{"num_hidden_layers": 24, "hidden_size": 320, "num_attention_heads": 10, "num_key_value_heads": 5, "head_dim": 32, "intermediate_size": 832, "vocab_size": 8192, "hidden_act": "swiglu", "norm": "rmsnorm", "norm_place": "pre", "norm_eps": 1e-05, "positions": "rope", "rope_theta": 10000.0, "rope_fraction": 1.0, "qk_norm": true, "attn_scale": 0.177, "bias": "none", "tie_word_embeddings": true, "parallel_block": false, "extras": ["capped logits"], "init": "uniform", "init_std_qkv": 0.0321, "init_std_o": 0.0, "init_std_up": 0.0321, "init_std_down": 0.0, "optimizer": "muon_variant", "learning_rate": 0.0103, "lr_mult_o": 1.5, "beta1": 0.9, "lr_head": 0.0121, "max_grad_norm": 2.0, "warmup_steps": 0, "schedule": "wsd", "decay_fraction": 0.74, "decay_shape": "linear", "final_lr_fraction": 0.05, "batch_tokens": [32768, 65536, 131072], "max_seq_len": 2048, "doc_mask": true, "train_tokens": 560300000, "max_steps": 8687, "dataset": "wikipedia_en"}
MLP neurons of a small language model. Each row is named by its layer, matrix (gate and up: input weights) and neuron, and shows model dimensions 192-319. Each number is 128 + 24 x the weight over its row's rms, rounded and kept within 0 to 255. Numbers have three digits each. A neuron's up and down rows have the sign that makes its largest values positive.
A block is one neuron, or neurons of one layer that tend to fire together. After each block is what it responds to, as a language model described it from the Wikipedia text at the highest values.

L7.gate576:126120126130121126121127176083075097138172144097105145119160099086103107115131131126143139116150147163133136135107107133119091136128131143112129112111134129113164127174099154145174106107153091136153130146128133130184106122107132092105123111162114140092115126104130101120173119130078136110096124111117124150127152094131145148069132135127090149150168125153153097066165125142121127138128
L7.up576:114135126082142145148136147153134082122135117128122154139121148142135091098131120130146146113150141141159106091137179125136093111143128134145168153122114150095145158123089193135167116056131108118165111087115156098141098134140119125129136152132132146104122126161114146097171155131091118107122134113145123129138095065146131132147114137053119122103118157098135088072141124133137113132126
Responds to: Clause-linking conjunctions

L5.gate191:166094154091162154150126164143171126079161111111100127129173096167099113137128127133116131153143159129132125128113116141120106170101136114117138179146144137151134119156153110156124130083148136093117153129087122101113080163086134095147154086129120127155169107132142131110152108176136120077102106136149132128091145133134117116116117160157101142134075135126122128118144138173126141143196
L5.up191:104111168107152162142173090145121107106150134122120136141118139124142125126150106144135110135145115149157141126137145139134152115176133135128139113144128173139146082141136142170141147105161131139152176085148105157161127122129105168171100116142079100127110133144143150148140117124122121163123141092122130150066111108118145152104089153131106112133145166125142125143157128108140078124152
L5.gate264:138125142127186146137117154116130092131151158154108108131111150117110139160097131134103114095172169125078106132139090133135120134186053165109110135140120111135108164102167128125177106144176101118114154143103139146148135148143117109163124164140150140147110134101155136153199083080142146153170129094179126162135154114173139179126134098147127132169110122126118118132133142133116135087141
L5.up264:135110130141156158161099125144123151139130140115142113134137144130099135127134150142154138107115129166159151184148129125108115157147111141167141121131147101150152125190134131135104145057130101138135133106140133119118144142131144135133130092103131164158114182160137103148149133069137129135134156115137136128171123127132143122116082166124165123145109105153104085128114159157131139154134
L5.gate313:129091162131140164141127170105098177162108134134098144127160118146111130149122141151164132176107122107102126087133156132096079128116134134136110103144121157152117101155136099129150129116130081127119164182114129101186104126168113159120137104136156137092101100132198133115140164113129144076113138132119123120100096148149117153173143122120089167142129107161146106143147131093128141161116
L5.up313:125100114122075104139132106111146085135149123112146111128151158112136127089136141158168136132119113112105109146120099129143098171137101122143102157150173125105107124136161127173117147130123108166095134161109068170138098106098111152109130147155110173101101153189134154124131122108142149101101117086087106114141098123137129144120146100126144124173136100086125116153130102176127100154180
L5.gate352:152117140149098123163072161115121151085106120115174128104138134151104154112126121149121108092101111146045119142109122106103136128148134127163089141094116110126117117139141168134121139136118089120136106130136134096153143132114153135133155093158120148087124146117127157107135159122142106097133115080118092117130109117114120129120173144099128144157074113124116105070139091119099163105128
L5.up352:147115162080137126134100118121195130112171103109120106138172148143108166146145126084120149143113113110100081131104151110115133117128139119178125152137123139091130150138149150128104115113159105102115132119125168092126169126094105150177093114122125130113165143139112099133132145113139117129115123126137106124139120136149122151114159133098161110120102094124103114121146132117159130122158
L5.gate576:140118107140129128118110168127110098148134127136160101114136083147129135122155137134132159112113110148153129123174128137115164135139091107196177150127142076131096074158146144180160146130135115092133119127148106101112067101122077102146110181164135134112101125147106111149132149141154145151135170117129101106151132188088116124111114123163149143129141151092119140160107139123138138161142
L5.up576:162119150117109137137122179128138122110146127116131154090126153166135099110165127089134142130098117130130158137129111123137099117115130138190094100101116099137129102163104132162135108122137116097093142116134134099162131133102120092138117156136138163136099146140127148117127155152146160141105157143128097070115129166108126171143139126101143196136139141106154094110135112141117148119112
L5.gate708:149155109089138136103109150128104108183157111127112122084159108163091134115128129125163182126174141115146125143096138161096120093184129093115175128148188162113073123164111109126114122127121132126154159145122118100136120141154143133167106100153152111126113104114123102131145130109140101130134141150101148129124132135079140134096106122118102072160136106114147157095122106131163167161106
L5.up708:140094100119158164138114139116157115118136092129132117097105125129138109166129120135128131156164071127129135089086125130161124106087152143141127130073127121144183110104131113121107131125149137105152183109113118145106136118109134114134105145127189150145123124097125163103142143144149111143131104113141127114161162165208123117101089071130187130110124137175104126093116102105094143098116
L5.gate710:182111150116129097195108117107100103134116132174133172125086087150087154124149134088126101128107148117114118173139122154114102126154096127109129117126128088134134099112181168059106131087104145125129130113096115122137133132155127132103077111084149104204113108135135163133105138059134125094166164162201101136167153137143106138101130132145112128130141129138117119126100117114137138160122
L5.up710:163127167143107086165138080178077178112118129142150149132130139149106083160171137102116176132075104157127104121106153125136131127141158112125129107111133073147156100140167121116121121098106124139117091147168121078111126099168182122157113145135144092107153142121122109118122089141135141140100137149115153101151103113128121109115107147155090159093165136133142142145107137146120146118134
L5.gate830:107107131110146140114165137127157130150143077138134111121167145144162141180132141127118134073143113124140115150138132131154123132157128139165168098107149157117150136199135148165126119127123088119115133137143110139112154082107140083133130134111149099104116142105137145151150100107152123137137172099164155106157134088094158162106126103167118127167142127110149123136148135136083162136160
L5.up830:159146102108158176115145121145137150104105113142154146141145101107097118070125122092158165115126112123130114129128136081129162103179116124137092140137143168118085175139141122120146104120097161097145130137123122154122117091128111147146119117128107125122126112124152117086184127112131162115135156110139118132147116126099118100128100124112130111159105087116127086135190121139113184132148
Responds to: Past participle endings

L14.gate146:128067141124148169132118151155132111120128117163137124133148073116092132123107130120151160098152119113089146151126139105141082132138112097109145143113114133136129130138127110123094102145131085149141178135120136142149138148118120107160118081148126139182154076142113126157135122098112165129120112154135147132116140086110103104120146117136161101153103103102143080129170128136111186112138
L14.up146:099119153098131138158082144134178106124128101153113140131144109123085150135145108160106182139097180133133101112137097164116107146139100134133120142131139164135135134117114127160076105094154121155109127146103124117114125099125141108142131101123114109156124110120155150139155128125144140123145142105128092102159130127127122088117090101138194119140099073133152076121155146111165142120121
L14.gate253:126155134100133166106084137164113145134139138083127116093124107129117139133098165146146117121131106082129120146139100124124137109127169113146065116132082148107163162133141108150144118129118089123121147131142090107144149081129085118126101170137119094144166147108129127148154106103131126099155132130143068130128117146107150113096127102132123154157124102082104133138177108111150089080134
L14.up253:135121140115112121121120119122149139164164142107112149132136102086153098154137125112125130124139112111103109157106113087116113123102134104151114109109132085132137171157123112153096135129111117133124152130086105170152109143095095129149139142128121128142177131084125143114133108144103158056119127154132082133118121119166127083148091088144178127135093103127099149133143156124134158138144
L14.gate437:148091083165144163154131129106147101130201082135102118094074148104137152101109154129131118125159128149097090096118118155133121124174128144106145125108154147123116129107089129089126116118120118168153141117146125095096111116082134125185138118134113096146101078123154087120142133127145125137158137149111148112172107111135111075118123119152114092122149130106102150103133143125117141124108
L14.up437:099134140120125121076102177079113147106128097083094137116137107181134136158133152154137159136174157103151146137141156121078173111122128116127190151139152134126088146162133123147144118111139121098110104116170120116113160149116125102112100125136143144133091112175197161139110102119137112118116099148112087120171126087129113121157098153139111134148132136143115118137093140102091094098158
L14.gate465:141097136115116104112112098112141120099105127181113113171145117118152127113091122179135106123160121123159116132114166142135103083162143077098130123141100131100116106120126143121089081143136165114143095087133144089136154144144085142158120168129117117166143133139150133132099151113151097126137127127118114140117117125098150125142150097136117131140131093115142161132138128069153147104146
L14.up465:132110119133154163132095127133117120110143129113101159117082142107110135124120157137131095107102146140155142137148146113088140158140158137141161100110131147106140123175083145097122138136108101160179135130126123117135148163183112133160111081165148162120114092076157142113149128154126147090181107157128115134135127100153103185203149094147131088131122112140131127123123096154153154155102
L14.gate529:105142120111162124121143097134133120117131161127077092106129122154171121129125141183147124132125146139159127129064134140140117163148070151169147159138108147159123093147124145083157093120094134126110100130133142149121145153150119161138080155106116129134152115117126140088109124147122116106147139119156176126135136140148138064149126119170117133142158113143150104076118107137101080130124
L14.up529:139130139131125107108127130111098148145145125112102128145126120137132119118119138139099129149155139115148145149137115142127150095128112185148132125117161143124148113162128090115102131138140148114150106116139102140127138106127121130144098108125139145110121153146129134102147142170124141134110163098120114147111137124134106093170129153113073079142109130146111090146107112127120137099108
L14.gate696:143120140192174135136151188155110088147142144125105126113115089157152147138128132140167148123105157136123144116134130104134098121118133139127082164105110075116123165163152154102135173110108118105151163170091124129144169156158144141130131116103131155134104159130131132092133108164164079110132108142149140097107097094112140132132117128167118124100143145123132127125126127139125140119114
L14.up696:114140119134132114085145126137170132156114133109171146069067149153127151124133146151162094138121165135144142106127114141103121190130131152177142168143151127134138098117131177116139097089064133120149110137119124156125150111118143124156154122093148126148116130142122130122103156123133127135148090097130102117155142090137101132173186151143154090109152133115165139124139114134094093059105
L14.gate701:122124149132130107115170161136146129153084090076110110132136088101154096116115160142138169125110133138121110139088129154167118113125114108137134137138099087109107150131082110149106130114138122052145115110106100096134078119084120167187101132149151098132126070140130122089109149151169120115134133090109124104108107136149131128125147104161143152134141178111146150136056165130167098130093
L14.up701:112141151141134104127131089120106158136106112149154124117121131143102106142124153169167171109100134106123098148149132146076130121132149073135162093118111129090113121154111126114114133137136101116134107145163134109105138112102111172166103168119142119139098095128138085116157121159102107096099147144173150104165072150089091102095153087164144127163150111142149138110153112115104127138111
L14.gate800:135137156129133150126172132127104100137147169134116131165135109110141141126138134142085092130124125149164128115153146071138176141150113163135174139135060135138139169079158128076131090113131122114132113144130184089153092095137104148117107155146146161122142128076140144124158130105120127141137126107147121161108076081116111120162153125132118104160146125163133077113148099140130164118145
L14.up800:137126146119161157151118129112141114163115123168165163138139110146173162125159113123140160136089111126151153102160069145127135117160076154121140170123162087109117144115131105167138125106112151148144156141132126130096137121127143108138128120139129130157133135157155096132118153105157164120092122075126153143136150094098148085126111151117132102170169101132158117093183148142115143160154
Responds to: Passive past participles

L14.gate28:175163119126133126140099144193147138100091120170111148101110118083134122210123147121086118088111200108152148134115098105148141143118137105105161115128125167133139114137107121152123101151109088125126141110095157109139151130147116125121135165095111122134116181132109129101111142111156141124162098083121170103108084136115138139128126127132127122157129132120096151111137168120101144109141
L14.up28:170120099150156129087123102140101127135146081115102128128124094146105174144136094130068124159096107166130119132098123129131133100151114111123116128099134139137139121135109163046157127111087114143120139157117142115080099161168143163126103147119093111084114144131131110115129131139131095187099108120092118148134126185113137121138132125098122127138150123114138140132152144118104089077131
L14.gate192:113102117117142091111093149170123130120094094159138103152087134104113128156124146140105147107103130130182129112128128168151138147156141121126133147162122110105132157065141180122145144148107072104149091088172094142145138144121149106127114158136139104106122090124153080107137116126167154146117123161170118161116097129137156133143169128162173129143120128127152135119146138140108160128142
L14.up192:122118107090133129178143133109137158108127146147119087134112114112127153125165135114128135170124125135081141127110147099129137116131115151135097144113124134114132113099127113133148139121127121125161075132128105130131166089122116130125132097195119145106161130160172155105109143106138196198064133047115146175139100135137126122104111154131128108143143110140157128135174132158111144141155
L14.gate210:114147162132085098117128118113152150121122179120102121152138097145066150122124112134101143104144146138098129142110111100098105177106088084140087134173098127092187127097158129126102139160105090122139101122106147111127094129140169158101119153115092166115154172162102134113182083097146177124157102090155132124076091177134099115122081108133158154118180127144124092141129134138159104079121
L14.up210:131161107120166142114137139080142127133113116169131098158126095127145099120104141120133126113149100105129172122087126102144117100090101138145116163160111131124111147098121147140080131116089119114109144142120144111136158100146084126117104163091135135091113175118108130147124175106154118104121149097177157114137144156113125103123134119152162100082141117128083144145155123122124100127116
L14.gate316:126163123148089101090135122125164134142124139152092094087120129156095088103130090146143123121118096106133126102161143163138138139147142115134096122111116102150092126117110141136154112152119129149153140130126107116132144175101124125086146141092121116127147129180165102125110105190111118117153127128090142114131120146109066128097143125116132135139124167114134104110135143099153118122103
L14.up316:116091162168135089115118136104147134103126116142154088109130135094103144146170157137141149114114115151156141114143136116097142119138152106163146129138083143137129131125075120114115129141113131129133165134098081143099159125141108127125139107083125092133112140167120154164111107127099162117131099114157101141157110118101116113071158082145147104152129140094121139096094116161162153142116
L14.gate341:154143156141154130096131096137134139097133112146131106136109126125110113077139115133167108097131111157080134132111143127136130182122142145137110145114057111087135159148135144121115078133124129113172137128149170099145177096089139121113172124128124131163116096142109122125103116155112136085144128128116093097152139141142131143099136161126095126120156141132129135142158112130119153146100
L14.up341:141156184134141145149129098123168122136133104138128120124128091145124129120157117144160106133084097103102132109130154112152113101149150143095124126134143111109129191143155111118148154150122129145151140142131112134105140157153132159130129139104066130141078113176121093122096090116150129129151156105141143094152123141124117145132135105134103148096105151153130132133138151122120110118130
L14.gate697:177130124132148121086093131096117146101159117140154119167116122171100144126151168115153122135162111095132133110103093149153133153113113109096106167168119145117093148097122124111115160123120083131146113158076096065172120121162102127137122120162098100118163115141088136117103060101148107156118110107132107170118101165108117172138151128132135116123125140149122130087102139091115145139126
L14.up697:157117138120083123077136155100121134098142124111101154148199090187098130127154131142160159104109129095139081137147109140121124182134143177104115101091085123127111134159143119127123097117180139142151102135112129167131145153052159174123133158129165164117148127138116111110112109124197119165156154129153157139118110168126164139092070095166117166131172136128151150120119163146118151159151
L14.gate721:139143096134134122111121089140116131139122185128085056159136085143130136145149167121137157119101144147070151129129093102145148128162146120095115136104123107091154120132100141129124138157118112172152168094157105076103133105116097167152139117132095154102138112133131161160067122118123061123139143114097154152134115136101144151178152137141147119118132157129173084148132129112135120131103
L14.up721:186136137110137117123169153171153123054134106157132107113149131122144156116125149128150136105144129115112107116109147135084171100119092136167118169147117125096089150140148128137118162124149152136101120115137144116093187103123135095130118096119147136130142145124153073095086172114123109155129133138140115136139111096126109156113148130131142139139123128099136129106131151123110152112137
L14.gate723:116148154141115074102106093135153115096158098125145126147097127123118116123170135135137149168105165123166143186129099110089165115141144111111117143116136112126137104114124135159150079186121142121089156124175102116117153112134088142106180095140119094140114143129104086105106116163151145122155159124126114114110130115109108180096128116172140090133142113109089167110162106125110120122129
L14.up723:121140163151129088143091109104135114132125099104130103154129109154170127139174154108101147160111168114152091173158098137119149145075122091108122102156105126124094177139165152191116100126099136131114117101124122107118150130150114142136165126127103101148116162117059098149125103130117117125106140119141145125110104111106167138128113153153160176140133107126135187102135117162143107138074
Responds to: Determiner after temporal preposition

L14.gate14:150137126136154144154095153113136158114151142108119115114122118155123109133113086103136196126143104145166144145134157080153088080172097117145130179136123118125121139159126140127137121148105135116119133163148105129107092129148170134116142075128126093128110115137157080110137142133125154178159096149175118131128098159125072178177086149070138118130137139113137118150125164116168118186099
L14.up14:154119140128125107165118104112160119154146129163105124106140120153096143132106087096137168136152123129076111093120140120137119181131087158120112099112128140099073097146138119173115094105114164118098154125125112163126119156105088133112156170122157091124155110157164125104132135155110147162147145105162104145139104165144125117108135129108099128079135087134100096104153148128143118172155
L14.gate36:169151128106121112098106101145115121122167114146122195156164132138133112141115104121101114127106157113172124136148091130165118103148121108123147134119148131149139138146086143106177121144127126149115157091165123113151124152119081148141140133114093114216100099148083141092139155152113143153096143122111108151100108075133153167117128111145114123112140118111118130100092174112135115168142
L14.up36:148125137129081148104144157162135103125103106123113101142099147155133095138118158146120126093121155087142071126162106104111142103095156103110126132176098138131120174123127146146108160125162129071088139132125075153133121132149117141187097132080135160116118145126122155110132128122093168121127167142162116115143119128105144124133110164121122137085074124116124150107169118164122113143143
L14.gate300:126154122113105144142139129186118126123103163110128121131126129116150139164137155145134097110141123118116148132177112119124126065118111125109097153109104138128120120128128100104150131129151109134131145108101132140147106070097137118113154148114129149130129112140084182102142142175130159101143158110120136154108087086126168170113117083142111127113075129053126112111118123118167141171148
L14.up300:112113141166139124121162141088118125129076126106121112139157146168120113110140111138099139085149160124126128095128099133104111100099132115115135121151132099109174123146077149122128151142135127133165167124141134116138155125134118156151131104142156157110136136102099117120095109137118142069100164119107094144079061093131160106149104106162146131132092160127149190098167121140125168160145
L14.gate315:138121126118129127125151113131129111136143127188143148115157116141115134146129165093103142132120137146146154097150165116174101145175090131127152126080142148154100136094117135144123103131130084102148144104143138114193074161109175142129105115144170127141149115149154142107112155143119119133140105072113126156121141125193096149134163147119136093149121120142150138097134129118121125140101
L14.up315:109142152103150126079093148101138076109119136153132138130120113133153159136105099186114140144109119085125172115130098092145124153120105106137112105111141096122127128145125161110125104115139124127132112120139149146152139104102163135110110122156119144129124146115146153121159139123129191118154105135146122111102111105156117117121166115136098112087145126118112122141116116111111116117132
L14.gate394:169138113160101084157106136152157121142125091137135120144137130153126157143137121138129140152174164137126108115107123105124072113160171146120140125100143159137102128124130121169140143119099112094161113129141143099134123091126114066150090107122137128135094142095171098122115160147164167142102123177101099108139134144132127109069141117116103143135107127157113118170139164148149123138156
L14.up394:115115133105130115147165101099122129155126114116126105158136144176140144150144077134124171168146144127133121140146104129109113076179136085106153131151144116121106133149135154148148161096113131117135132120156179104175122160100101103136140109133126139146127166132145090120151151149184149145125084140170083142117142117117138128088141115100108128140113090130122156148138159128134097143122
L14.gate556:149127121141122113123100128217149146129107142154123152152132153098134154122141125150087126146131152179135187169108132115174134094137126133110124158105119126092144142165116144106156142086124144088100135146156122131161116090121161147135138105135146105157135149143132075100128132159093143101153119108158164126148118114168151104165114178132164093161114127156089162136137137103137183159112
L14.up556:098125134128147118108124092150157172113118101164123120126184102145117127119112141187074121126097139120136088109216109110108100108132127107156131130148110106092113156101110167163112118162149107166132127152102132133118111116101119131138165164157129107164156115103088129097126149140131136094163160133100129146125147145144080146093134189115107128136118132111096100164126153111104169095122
L14.gate618:180160152087068133091118143100122141143091130137129115138098104126158132137103118151125164113147157103127102144119124135133079126121100122149120134135157103116126141167164143169148129102123164103124163112105144076100084161150176141107119130138093159134095123138132102120123148136162149108130113091092121105130124178166122100146144145104136155128101107103171120164116115144163116140130
L14.up618:129111162083070092115148165134084111104158080077099151135109115104170145118108112130129141118136154101111156158099102082135103122105089084116123151126131147111122124113167170146126077107097136124095110126115143120134107134140099160125114113122108122110113144134111120105143154122147090097077116110074111112108151129206137077156118126159149130116121120106166119118141111136146100137135
L14.gate760:124100125133096114102115115085067137145141117161148125108158130158099138076146104131115115126097115109137156111122085108127100150104129106153178128126119121102104092112115108183155133176149117131135121091124153151126133173114137118083130135149122130150103123097167132089119164149158116141150148127093108165132128140136105147116119096163120121122124148133067147101115138105137183135139
L14.up760:139126130121078116097143115107089134161120160140120140160155129111126109103112118117120145116143141165178137147117129158090140080109111083148129151163125141089092146080155158146133116185157083149105120139074104195169137122114134085108146170134114136129159095115153160090118120148135144100119141149177124116130111152113171110068115150139124139108157164133096183088121120093100162126107
Responds to: Mid-phrase coordinating conjunctions

L7.gate342:133130146077159162159139114088172121099155152110098136132136143146121129106138109115134123141175143146124161146120155137142109146105134112110139146098121087138115136130088116141124122114126107182130140148141173139133134185153137118178136129162123140148102120127156076087147145129118150163107172134122157125121139133095143113119190074140164083150127138136088119152136156156119155184101
L7.up342:153104151147153167103118090134160115135101112111159115156159122158103136100124133102139136088132110125116159091176137122137122100128120171125147137133142170181109155144113137115131136141096143146150146124125127168186153144105157151163133128116163149156097123151146114142140076122105168133113134168114186133118147130092118115181161139135148094145117083147162074117163159140094127116118
Responds to: Predicate complement after copula